From a checkpoint of a small transformer trained on Wikipedia: 11 layers, a variant of Adam for these matrices.
MLP neurons of a small language model. Each row is named by its layer, matrix (up: input weights; down: output weights) and neuron, and shows model dimensions 272-335. Each number is 50 + 10 x the weight over its row's rms, rounded and kept within 0 to 99.
Before each neuron's rows, "fires in" lists the words (lower case) most often at its 100 highest values on Wikipedia text that the model never trained on.

fires in: "this", "a", "one"
L5.up895:50 37 64 65 31 43 55 48 45 29 61 40 60 54 37 58 41 54 27 76 41 68 42 57 50 57 49 42 48 53 37 38 43 49 52 39 67 48 58 69 35 44 51 51 58 51 38 56 58 57 34 63 43 38 49 55 44 53 29 58 47 54 77 45
L5.down895:30 69 40 56 40 63 61 43 53 50 52 53 57 59 52 56 50 58 53 37 72 69 78 41 53 51 59 36 77 60 54 54 42 49 36 42 51 40 38 39 39 31 62 75 55 63 51 48 52 50 49 39 41 43 45 50 49 48 68 47 41 50 44 57

fires in: "first", "the", "member", "only"
L7.up352:58 53 31 66 34 49 35 42 51 57 45 47 44 62 46 54 47 41 48 41 39 51 42 53 75 54 48 32 50 50 48 66 50 44 40 51 45 56 48 37 55 49 57 51 54 50 72 64 44 50 53 68 42 51 40 48 50 50 56 34 64 39 58 56
L7.down352:23 38 51 47 51 47 59 53 38 45 58 47 68 39 33 43 53 38 48 52 66 39 32 37 41 60 49 52 56 23 54 24 42 51 44 54 47 71 43 42 47 59 49 46 30 47 26 55 54 51 44 38 52 41 72 43 51 59 61 52 46 50 60 55

fires in: "a", "first", "second", "fourth", "final"
L7.up1287:30 64 39 76 50 38 31 50 42 40 30 53 46 50 52 55 66 58 48 57 44 64 39 52 58 46 42 60 52 52 41 64 44 41 49 39 63 45 48 43 69 44 47 51 52 66 63 56 56 45 44 67 51 50 51 61 36 46 43 57 50 43 54 53
L7.down1287:56 37 62 41 46 48 73 63 52 57 49 43 51 54 59 57 51 57 58 41 64 46 53 72 53 57 54 44 49 48 46 50 62 54 31 59 70 29 59 54 58 43 56 48 46 50 51 64 55 53 50 51 51 68 46 44 62 62 58 44 61 46 46 38

fires in: "born", "since", "from", "to"
L3.up789:44 55 53 53 33 47 44 60 38 45 25 35 44 71 57 34 41 65 57 65 41 56 65 44 55 48 60 55 42 53 52 48 53 39 45 28 47 51 64 75 50 37 36 63 70 43 58 47 60 48 61 47 38 48 48 42 56 40 48 42 61 57 52 46
L3.down789:57 48 59 47 62 53 54 41 34 52 44 54 34 55 45 46 66 55 39 49 56 39 33 54 44 27 54 67 38 64 44 52 67 46 56 45 25 39 50 43 52 64 53 29 53 42 37 58 52 48 53 51 59 43 49 34 53 53 54 30 52 50 66 49

fires in: "and", "of"
L7.up895:66 56 44 35 57 59 53 49 37 47 47 57 48 73 57 46 40 41 52 62 32 59 52 38 52 54 62 57 38 41 57 48 55 57 62 52 47 59 58 70 51 38 45 57 38 65 55 52 58 46 47 36 43 68 50 33 58 40 29 51 56 62 57 57
L7.down895:42 52 51 46 51 48 22 42 35 26 54 46 36 43 49 48 55 44 46 48 48 57 50 37 49 59 29 42 50 33 55 48 35 40 33 47 63 38 60 46 53 47 41 34 35 55 64 25 60 50 54 39 53 30 56 50 43 58 73 44 42 39 35 42

fires in: "of", "worth"
L7.up114:60 46 45 39 53 53 60 67 32 40 50 57 58 78 54 40 55 39 41 59 44 51 57 44 48 29 64 56 45 47 60 52 35 43 61 44 68 64 58 55 45 39 43 45 43 40 44 52 59 57 56 38 45 66 51 39 42 54 49 50 47 49 50 50
L7.down114:53 55 44 43 39 54 52 66 30 46 42 48 33 59 48 54 49 59 55 49 51 49 44 37 55 61 44 50 41 48 44 58 43 50 62 54 55 44 48 66 36 50 66 48 59 55 59 51 61 53 64 35 28 43 61 55 67 48 62 52 56 67 45 43

fires in: "to", "tools"
L7.up649:52 55 58 35 47 44 52 47 42 63 21 37 36 55 56 37 69 62 56 42 40 63 50 46 61 38 56 65 43 37 57 63 42 45 35 34 53 51 58 57 33 31 45 43 76 47 35 57 51 64 46 58 48 46 42 49 52 42 56 53 43 56 57 30
L7.down649:45 55 47 28 53 65 46 50 74 49 48 56 44 50 63 39 40 43 35 57 54 56 39 49 44 34 35 63 50 49 48 37 54 67 52 57 50 56 52 50 56 64 72 49 38 72 64 51 56 52 54 52 42 48 50 38 58 47 62 58 52 60 35 58

fires in: "of", "pokémon"
L3.up288:59 49 47 54 58 46 50 45 49 36 56 56 29 51 57 45 75 61 37 48 53 44 59 43 38 63 54 62 42 41 56 56 63 50 52 46 52 44 49 48 46 41 31 47 44 57 50 57 47 49 59 60 48 50 46 34 47 46 40 53 55 30 60 54
L3.down288:47 55 48 52 44 55 51 47 35 64 37 35 45 43 44 28 41 54 66 58 60 55 41 56 50 47 42 51 36 27 50 66 38 54 55 43 56 53 52 61 61 53 46 36 48 63 54 40 52 33 66 45 57 33 29 47 51 62 65 36 45 31 54 55

fires in: "and", "on", "in"
L5.up996:33 46 51 57 49 33 42 43 55 53 45 55 44 48 53 75 48 48 53 42 46 72 29 68 50 43 57 44 38 57 41 47 52 38 39 49 57 54 45 43 56 53 44 39 43 54 48 60 52 53 47 45 53 49 51 29 24 45 47 54 68 58 46 56
L5.down996:55 44 53 42 69 50 48 39 52 24 41 41 40 67 58 39 40 43 57 52 56 46 63 40 50 52 48 66 80 44 42 47 53 58 61 46 58 57 60 59 36 40 61 71 38 46 47 45 42 56 70 69 39 41 67 57 55 49 39 27 69 58 59 56

fires in: "20", "2024", "2019", "2011"
L3.up392:37 47 57 47 58 45 56 49 39 46 40 33 33 50 63 45 38 67 55 55 60 37 37 59 44 43 40 62 57 41 55 75 46 57 35 35 55 57 64 33 32 19 52 52 54 40 60 59 64 59 57 34 62 47 47 26 40 40 43 38 56 39 63 57
L3.down392:67 38 47 41 50 56 54 67 37 51 50 60 59 62 48 48 75 45 47 48 42 32 53 51 45 33 57 37 43 59 61 65 40 43 63 45 50 67 35 59 76 49 39 50 41 52 20 36 47 50 52 42 50 47 40 55 44 56 49 58 50 61 50 37

fires in: "he", "him", "she", "her", "played", "it"
L7.up88:51 75 67 60 41 61 55 50 49 47 50 50 29 46 35 40 62 67 43 64 54 76 50 42 57 46 62 40 60 41 66 45 68 26 32 51 42 49 68 63 62 56 42 56 42 49 55 63 64 64 66 44 54 68 30 41 47 65 41 58 56 49 55 43
L7.down88:56 51 52 53 49 45 48 48 41 57 18 57 60 60 49 56 46 39 55 61 36 43 42 29 63 56 41 63 46 65 61 48 38 54 66 58 45 50 43 47 55 47 47 32 59 42 54 70 58 40 55 49 38 44 68 57 56 50 68 61 40 35 31 54

fires in: "to"
L8.up542:53 50 70 47 49 33 50 34 51 52 60 35 37 43 53 58 44 42 56 66 43 62 48 61 52 48 62 35 58 64 65 54 51 51 55 52 76 61 78 44 59 50 44 68 58 61 63 49 61 52 52 58 77 43 53 57 53 42 35 39 35 52 63 59
L8.down542:31 44 57 58 58 37 35 35 54 36 51 42 53 59 57 46 52 45 58 53 53 55 46 48 60 35 41 49 48 41 52 56 42 52 36 57 38 50 45 44 54 49 65 46 39 47 51 56 43 41 60 56 47 58 50 56 53 59 48 45 48 39 41 57

fires in: "a", "an", "two"
L5.up860:56 44 72 58 50 42 48 48 62 42 61 67 49 62 55 69 55 56 30 59 41 68 36 59 49 53 57 65 38 36 53 39 59 62 43 52 52 57 47 62 46 39 54 58 36 38 51 52 55 55 47 55 22 44 46 48 39 58 50 59 51 40 60 51
L5.down860:30 58 53 56 37 61 35 54 45 46 35 50 56 68 68 49 36 66 64 63 37 53 48 43 47 35 44 41 68 51 44 48 50 69 35 57 41 48 43 34 51 53 58 69 46 53 55 42 67 68 63 35 65 51 57 52 66 49 57 50 56 56 54 50

fires in: "and", "or", "morrow"
L5.up675:48 39 62 40 44 54 41 40 66 41 52 58 49 50 66 49 48 43 43 54 45 58 33 52 61 49 62 45 52 70 78 54 51 34 49 35 51 65 61 41 60 34 53 55 67 47 45 56 36 49 38 48 59 32 58 56 49 48 61 56 46 39 58 41
L5.down675:52 50 62 51 59 51 46 43 41 38 64 57 50 49 34 67 71 44 47 66 48 55 51 48 33 37 52 51 46 28 39 53 46 65 53 57 46 52 48 51 53 53 57 49 45 60 50 53 52 37 41 55 46 36 65 46 56 47 63 54 28 65 33 42

fires in: "after", "of", "by", "upon", "with"
L5.up706:46 57 58 60 66 42 49 48 53 46 39 40 35 60 50 47 47 39 45 56 57 51 39 58 56 46 62 51 37 52 64 61 46 44 59 47 59 62 58 39 53 50 34 42 56 24 49 59 44 45 60 76 52 50 45 60 34 33 46 53 52 45 50 64
L5.down706:45 62 55 45 36 35 32 36 33 43 65 57 48 51 63 39 49 74 52 57 55 55 51 50 28 50 39 61 45 38 57 35 45 40 46 47 54 52 43 43 56 33 54 55 34 47 48 57 52 62 53 58 44 40 60 26 49 66 47 55 47 41 51 43

fires in: "the", "a", "an", "all"
L5.up767:56 51 62 55 51 51 53 50 42 51 58 40 44 64 43 51 54 41 47 59 41 65 44 54 47 60 52 49 36 49 46 39 38 28 45 49 61 55 38 58 42 51 55 75 63 49 39 60 58 59 69 61 55 45 41 61 42 61 20 54 44 42 69 51
L5.down767:37 44 58 66 41 49 61 51 46 45 28 37 38 70 46 32 60 73 63 49 63 52 47 36 43 40 48 48 74 57 53 52 56 60 49 45 51 43 41 37 42 40 62 55 58 61 60 45 48 54 50 36 51 43 54 54 42 52 41 43 55 50 57 57

fires in: "at", "in", "10", "11", "the", "by"
L3.up642:44 48 51 45 50 53 47 37 32 41 33 50 50 55 58 59 60 62 61 61 29 56 60 37 47 41 57 62 43 52 55 48 48 57 51 65 60 53 57 76 39 54 59 60 65 65 58 55 52 45 61 57 44 52 47 50 59 46 46 43 47 47 70 64
L3.down642:33 40 52 50 41 43 46 58 53 50 57 50 36 67 49 55 64 39 44 60 55 46 38 50 59 30 63 60 56 47 58 55 48 52 63 54 60 39 43 57 41 49 61 62 65 32 53 53 43 46 42 61 42 60 57 59 33 55 42 66 58 40 45 41

fires in: "the", "of", "on"
L5.up1050:39 64 42 61 29 41 42 30 40 52 62 58 50 54 40 65 59 59 54 63 32 48 52 43 54 45 83 54 50 41 65 48 55 44 57 58 41 57 38 43 34 64 55 43 59 57 61 51 56 46 54 60 17 41 46 46 43 58 46 50 40 76 48 42
L5.down1050:62 40 56 57 62 58 44 52 60 60 47 53 49 58 50 52 58 41 45 33 66 58 55 43 22 55 55 50 62 60 41 50 47 52 40 31 64 60 56 47 33 30 34 60 48 46 52 38 52 50 60 54 71 57 49 58 44 46 64 55 61 35 56 53

fires in: "for", "to", "with"
L5.up371:42 67 58 62 48 46 58 50 48 54 28 34 53 59 53 45 54 74 40 56 61 72 34 56 67 46 52 77 51 56 51 59 65 48 27 42 70 46 47 72 47 46 57 59 65 49 57 57 74 49 52 57 33 32 56 53 42 37 71 52 67 43 64 30
L5.down371:48 51 51 45 58 46 35 50 53 52 50 74 62 51 57 45 49 45 39 40 59 44 66 44 55 42 53 42 57 52 42 41 52 48 52 38 53 49 39 44 45 47 63 65 43 62 37 61 56 62 39 43 46 49 45 24 52 65 46 42 44 42 46 51

fires in: "of", "to", "for", "13", "5"
L5.up587:57 48 58 52 61 45 59 47 25 45 38 46 37 61 61 63 61 55 70 44 34 46 48 45 56 41 63 57 52 42 54 64 58 50 42 36 46 48 57 45 62 53 64 61 40 57 54 56 66 52 62 50 52 35 53 50 50 51 34 61 69 50 52 53
L5.down587:44 49 66 60 46 47 36 55 59 37 45 51 57 51 76 60 44 53 43 49 54 51 49 58 60 42 51 55 37 67 43 32 54 50 62 61 39 53 43 54 42 41 29 43 51 40 51 60 30 70 37 56 50 50 39 43 58 46 69 48 48 43 57 68

fires in: "in", "on", "with", "for", "the"
L5.up427:45 54 77 58 41 46 49 49 63 56 41 49 47 51 53 56 52 49 42 54 48 71 36 60 37 45 57 67 49 49 63 52 50 43 36 71 69 46 48 57 33 47 50 57 56 61 58 57 78 44 58 74 25 44 54 26 37 54 61 31 51 26 54 55
L5.down427:46 58 29 55 58 58 44 44 39 41 55 61 61 54 67 48 61 67 43 43 49 36 67 47 62 60 53 44 54 51 44 49 58 67 52 54 59 57 42 38 50 55 52 67 51 49 44 50 52 57 41 42 44 46 58 41 47 58 44 51 52 63 51 33

fires in: "of", "to", "from"
L7.up381:64 63 58 38 62 41 37 54 41 47 25 43 43 61 53 56 53 49 57 52 42 53 44 67 45 43 50 45 57 48 50 60 49 48 60 50 49 66 77 54 53 46 36 66 41 40 49 63 43 46 59 60 53 40 38 65 44 47 31 68 39 50 48 60
L7.down381:43 61 67 56 64 43 39 45 56 38 44 41 48 63 58 40 50 59 70 56 40 51 43 50 59 56 44 51 58 51 54 48 53 41 32 53 38 47 44 59 31 37 33 60 40 36 47 54 44 56 40 55 38 54 53 46 41 56 60 57 55 52 51 43

fires in: "in", "to", "for", "the", "this", "from"
L5.up756:48 62 59 51 37 62 48 43 45 62 55 35 55 55 60 37 54 56 51 73 45 57 38 52 52 52 61 55 61 65 57 69 40 42 35 36 39 55 59 59 45 46 48 57 73 56 55 61 70 45 65 67 52 43 44 52 49 59 63 41 42 41 47 50
L5.down756:33 21 51 46 56 40 53 48 39 42 41 48 38 28 49 51 48 40 62 43 50 53 43 55 55 45 40 53 43 50 29 45 53 56 54 45 57 35 48 39 52 61 43 37 35 40 56 56 55 40 32 40 66 50 59 40 42 53 47 62 41 32 34 55

fires in: "a"
L3.up351:42 50 44 66 53 44 45 48 28 32 43 49 34 49 53 53 68 44 41 61 49 62 49 49 55 40 42 43 45 42 48 67 75 47 62 70 52 55 54 47 57 43 59 61 34 50 57 66 64 43 44 55 56 42 53 56 33 54 31 49 56 50 59 30
L3.down351:58 81 53 50 70 46 61 57 51 53 45 59 52 48 69 56 34 47 68 50 52 39 48 68 31 50 63 45 57 54 59 42 44 59 57 49 42 52 62 38 48 64 47 47 30 67 51 50 40 62 63 41 60 45 54 49 41 48 41 60 44 41 52 75

fires in: "the", "of", "a"
L5.up1217:50 47 60 40 49 43 47 32 47 44 47 45 46 70 58 69 51 50 48 32 53 53 39 51 47 51 51 56 49 47 47 67 76 39 41 49 53 47 54 40 48 55 51 67 30 71 58 44 64 52 57 52 38 46 54 38 24 52 40 13 58 45 61 65
L5.down1217:56 73 49 64 56 49 45 55 52 53 54 44 63 37 52 47 56 52 51 43 43 49 70 46 65 48 39 58 41 36 49 51 39 49 55 78 52 62 38 51 44 49 48 58 49 61 43 46 63 48 38 60 49 39 52 50 43 57 37 46 49 48 53 56

fires in: "have", "had", "your", "has", "with"
L3.up627:49 41 52 55 49 52 49 44 44 28 36 44 52 68 63 62 33 71 57 58 48 55 46 42 45 44 58 59 50 40 51 42 47 47 29 63 51 48 64 59 55 38 47 65 48 46 46 58 53 61 54 59 35 45 49 53 47 36 36 42 64 60 56 42
L3.down627:41 57 59 57 44 46 43 53 46 50 53 47 44 41 59 63 63 54 56 40 39 43 63 35 74 49 42 49 62 50 52 43 48 41 43 56 61 61 47 43 54 65 55 53 65 41 51 52 49 62 35 43 59 63 46 44 35 65 38 27 54 55 60 57

fires in: "to", "tools"
L5.up800:45 47 49 56 49 42 45 45 45 57 36 47 45 68 59 47 53 60 49 44 59 59 43 58 58 69 52 54 49 68 50 58 54 34 54 45 40 61 55 62 57 37 38 51 65 44 42 60 56 62 53 65 32 52 48 46 42 49 57 42 51 57 57 38
L5.down800:49 56 62 43 44 37 43 48 62 45 51 50 56 38 64 53 47 39 48 47 49 45 58 56 64 46 45 34 50 60 42 49 50 75 50 37 63 78 48 63 55 54 56 57 71 68 50 53 53 43 34 57 48 49 41 40 50 58 57 55 58 45 41 50

fires in: "to", "of", "0", "00", "or"
L5.up540:47 55 54 33 41 41 58 40 46 36 54 56 50 57 67 46 56 47 41 58 37 65 32 49 45 44 42 47 35 53 49 63 54 67 56 65 50 61 66 50 54 37 28 65 53 36 43 61 39 57 49 41 54 43 53 50 55 40 38 62 46 52 60 54
L5.down540:55 46 37 49 55 56 49 58 50 42 47 63 33 28 52 61 36 48 42 41 49 59 56 59 51 59 33 38 30 51 49 38 51 45 55 45 60 55 43 51 48 56 61 39 52 53 49 50 56 43 25 50 47 62 55 55 42 43 56 46 28 69 47 45

fires in: "and", "or", "to", "in", "as", "on"
L8.up390:63 43 37 42 52 46 43 48 43 54 33 44 44 64 69 59 50 52 42 57 68 54 34 55 54 57 56 47 44 43 66 47 62 48 50 38 67 67 49 54 61 29 26 46 41 53 44 70 58 35 63 47 60 42 58 42 47 44 46 63 69 58 48 58
L8.down390:41 55 52 62 44 56 56 41 59 51 54 59 54 63 62 49 54 47 75 32 65 42 42 43 53 45 40 42 61 38 52 53 33 43 51 49 39 43 46 44 41 48 49 47 28 51 59 55 54 55 52 51 49 23 56 47 58 55 61 44 45 49 44 50

fires in: "of", "with", "for", "on", "in"
L5.up23:40 55 58 35 41 51 55 50 32 56 24 37 34 53 57 79 64 59 46 47 56 67 34 52 59 44 72 48 34 49 51 54 57 39 55 39 58 66 59 49 46 47 46 52 50 51 58 39 63 46 62 75 41 40 58 31 39 50 54 44 58 63 42 57
L5.down23:65 59 42 50 66 45 42 45 62 61 62 55 57 42 48 42 52 55 54 42 41 44 56 53 51 46 57 63 57 40 44 50 54 56 60 65 54 50 52 50 51 61 71 44 31 47 27 33 53 52 51 44 55 38 56 41 47 39 29 42 62 53 62 44

fires in: "a", "an"
L5.up1205:39 48 77 48 45 55 48 37 24 53 34 39 50 44 46 42 57 57 19 71 41 58 43 43 51 55 60 53 51 30 47 54 55 47 42 30 49 66 51 50 31 29 53 65 46 49 61 55 42 59 49 43 62 35 59 50 52 50 42 54 47 54 64 55
L5.down1205:34 48 55 57 41 61 52 37 54 51 39 53 47 62 71 65 49 61 55 53 36 54 62 28 42 40 46 54 62 57 56 51 50 46 40 47 51 44 34 23 52 42 55 48 59 65 41 41 59 68 63 78 46 58 64 57 47 55 51 42 60 65 58 46

fires in: "in", "on", "at", "was"
L3.up873:49 49 61 71 44 19 38 49 50 46 53 42 39 60 49 52 43 47 51 64 33 67 58 52 42 45 62 64 42 48 38 53 46 42 46 48 56 48 57 49 52 56 35 37 56 59 55 68 49 49 57 57 35 52 37 48 32 40 30 60 46 44 56 49
L3.down873:57 43 50 47 59 47 70 43 52 56 55 52 35 50 40 43 64 66 49 54 54 58 29 39 55 58 60 71 68 26 41 56 47 45 45 56 53 63 57 50 53 38 63 42 41 57 67 56 47 55 55 49 43 35 47 55 63 55 61 22 51 47 40 46

fires in: "a", "who", "an"
L8.up846:47 54 69 48 50 57 44 42 39 52 52 63 46 48 58 49 47 52 38 59 60 58 31 45 48 62 52 53 43 35 60 56 41 35 42 21 38 52 53 37 47 36 36 41 52 47 45 48 44 53 34 45 37 52 44 15 15 58 45 58 60 48 45 62
L8.down846:55 43 53 41 46 57 59 43 52 43 53 54 43 57 50 39 65 53 60 44 58 57 55 46 59 46 42 41 56 65 51 56 60 68 58 67 55 37 43 59 39 51 75 53 47 58 40 67 60 56 62 60 57 63 60 49 79 47 48 48 51 49 59 41

fires in: "first", "only", "last", "history"
L5.up939:53 50 50 80 34 51 39 53 55 42 39 40 28 35 45 63 53 52 52 59 37 20 54 47 63 50 61 55 53 53 53 43 51 40 27 56 55 53 46 52 62 56 50 38 65 57 63 55 58 51 49 58 55 46 45 46 37 34 48 25 63 52 44 51
L5.down939:47 53 56 53 50 54 70 53 45 54 60 49 47 39 54 44 40 50 54 40 60 71 43 52 46 42 49 38 52 47 58 75 50 71 49 59 47 64 39 39 48 57 48 47 29 56 48 22 65 72 50 59 37 50 61 41 48 52 53 68 51 38 54 76

fires in: "of", "in", "on"
L5.up571:46 57 63 48 50 48 57 44 50 48 42 62 50 62 51 61 66 46 64 39 46 48 49 39 70 61 47 28 33 46 50 50 63 50 67 50 45 52 68 51 38 38 51 41 37 57 38 44 56 39 61 46 52 56 46 40 54 57 35 44 61 65 56 55
L5.down571:40 57 53 73 56 47 38 47 52 39 60 52 52 54 55 41 51 49 61 50 37 38 46 49 41 42 54 50 62 36 50 56 38 44 35 46 55 55 45 45 45 59 38 52 45 46 47 47 38 63 45 42 47 35 56 31 26 61 68 51 61 44 51 66

fires in: "the", "a", "to", "in", "it", "my"
L5.up1122:51 55 42 40 41 42 38 52 47 55 53 34 59 67 55 75 48 68 36 63 45 63 37 50 48 44 57 48 54 56 46 32 54 29 60 33 69 55 60 48 51 37 46 52 53 63 66 37 67 49 35 71 18 33 50 20 30 54 56 31 48 62 43 58
L5.down1122:58 60 39 73 75 61 53 28 56 50 59 45 53 44 50 40 72 62 57 42 56 53 71 60 54 43 56 60 36 42 29 47 35 44 51 75 62 50 36 34 60 46 57 56 55 62 34 44 59 64 38 62 53 55 51 63 46 61 45 52 46 52 35 38

fires in: "20", "2019", "2015", "2024"
L3.up1117:36 59 64 49 47 32 50 39 57 49 45 26 48 38 43 71 46 58 57 49 59 38 37 56 57 59 37 66 57 51 37 59 63 55 31 44 66 53 57 46 28 23 61 41 36 55 63 60 42 54 51 49 47 50 38 25 47 45 49 50 61 50 51 46
L3.down1117:51 33 62 36 54 56 57 55 32 56 52 50 47 71 60 38 59 43 39 45 33 22 33 66 52 52 41 38 25 58 65 56 52 42 43 41 39 65 46 62 69 51 49 46 49 61 29 52 52 58 50 38 62 50 50 58 44 53 49 40 53 57 49 55

fires in: "the"
L5.up352:49 59 50 62 51 53 47 46 45 47 44 63 61 57 52 66 41 60 60 51 45 40 57 47 43 47 62 50 36 35 55 47 50 44 57 62 40 60 47 38 41 58 55 62 48 53 61 54 63 46 70 66 27 36 42 32 43 61 40 33 44 40 46 63
L5.down352:53 46 63 76 50 53 50 46 27 44 56 43 38 41 49 49 63 48 56 36 55 60 69 56 43 65 49 61 56 50 44 48 38 51 65 51 68 40 60 58 66 56 48 47 39 51 57 24 60 46 57 39 54 47 66 47 56 64 44 55 71 53 52 40

fires in: "as", "him", "his", "it", "on"
L5.up202:36 54 43 33 47 34 38 62 37 54 49 42 45 54 51 45 56 53 55 50 48 64 46 59 69 56 55 32 45 66 56 52 59 32 39 46 46 58 59 50 60 57 42 68 47 37 36 50 48 51 55 41 50 56 48 52 49 56 23 61 50 59 39 36
L5.down202:45 59 65 75 52 40 50 30 37 59 45 58 62 65 61 59 63 44 59 69 45 45 43 41 47 47 69 36 60 43 51 45 47 52 32 47 51 56 48 41 50 50 51 34 50 43 52 57 48 56 49 40 47 59 41 68 44 45 61 50 70 33 57 48

fires in: "two", "three", "rauxaf", "four", "units", "and"
L3.up491:25 62 51 75 48 54 32 50 54 49 48 36 73 54 47 41 53 61 66 37 57 49 25 53 57 42 58 69 38 45 62 49 47 53 24 56 58 51 54 51 56 49 54 44 55 57 49 61 57 46 54 49 43 59 49 57 36 68 51 53 61 40 51 28
L3.down491:39 53 34 46 36 49 65 54 41 43 40 57 41 42 54 50 58 61 35 51 53 64 55 45 56 43 40 35 49 59 43 57 50 58 61 55 50 56 55 43 50 61 53 40 36 60 39 47 49 66 51 54 53 37 59 47 69 49 46 47 56 49 38 55

fires in: "to", "by"
L8.up222:59 61 59 57 54 48 37 48 48 53 26 35 44 60 58 42 39 39 32 56 63 39 42 51 45 48 59 59 41 66 46 37 45 50 59 55 49 62 64 64 53 49 43 31 52 55 54 67 58 40 53 52 42 53 54 57 39 49 52 50 57 51 62 54
L8.down222:50 51 42 43 31 50 46 43 60 60 62 65 50 64 74 60 56 45 44 32 66 65 49 55 46 38 38 57 63 53 55 58 44 68 56 56 57 45 39 56 42 63 49 61 41 69 67 59 61 57 49 43 42 50 44 50 53 49 35 37 68 39 35 62

fires in: "the"
L7.up743:43 56 51 51 68 47 41 49 49 32 59 63 43 59 47 60 50 51 49 44 35 39 37 53 62 47 43 56 32 57 72 56 51 53 42 63 39 44 49 31 65 39 57 52 61 49 62 50 58 63 48 54 41 54 53 35 52 61 45 42 44 56 47 38
L7.down743:53 47 58 56 36 37 52 42 54 47 45 35 55 51 45 44 58 59 56 42 35 55 50 43 50 49 38 57 55 44 41 38 54 55 49 44 60 52 53 73 54 32 52 53 58 55 50 55 49 49 47 48 51 43 73 50 51 57 43 48 51 56 32 48

fires in: "a", "after"
L5.up708:47 48 64 60 39 44 34 41 53 30 54 65 43 61 36 41 59 53 47 55 42 64 35 35 67 50 46 34 44 42 43 50 69 51 65 64 41 60 40 58 38 64 52 64 41 44 56 55 63 41 51 80 40 33 47 53 37 51 48 53 52 64 56 48
L5.down708:46 57 53 50 47 53 54 53 55 56 53 32 58 71 69 54 42 63 56 56 44 47 59 47 37 39 63 45 70 60 59 54 50 55 43 45 53 62 39 48 55 43 74 62 43 55 58 55 56 50 57 41 52 60 52 40 45 44 59 47 52 55 51 45

fires in: "of"
L5.up878:48 51 49 46 69 50 56 44 47 38 38 65 40 54 56 63 56 37 54 45 31 36 57 37 47 70 43 41 44 35 45 42 70 62 48 58 41 53 45 39 60 59 60 55 44 45 48 58 53 41 67 48 48 57 46 52 50 36 33 55 73 55 51 62
L5.down878:42 61 59 57 51 43 37 22 69 48 42 44 58 46 78 58 45 61 64 53 58 54 53 62 62 56 46 44 45 86 42 43 42 45 46 49 45 60 47 50 32 45 37 55 52 49 62 55 35 67 34 50 53 53 49 60 43 38 65 59 48 46 42 64

fires in: "had", "to", "have", "having"
L7.up1184:61 27 56 76 46 40 42 39 48 59 61 35 55 42 58 65 45 51 51 36 44 53 48 46 58 36 85 58 55 48 45 53 48 37 36 54 68 54 80 42 52 54 56 43 61 31 59 61 53 54 51 68 47 27 50 39 46 51 58 47 52 55 53 42
L7.down1184:59 54 48 49 39 55 59 56 52 55 55 66 46 56 53 44 39 57 63 59 61 48 54 40 52 47 41 46 58 58 58 48 49 39 51 34 46 65 28 48 40 65 45 47 42 41 60 38 46 60 58 43 52 53 30 55 49 66 38 64 58 73 64 37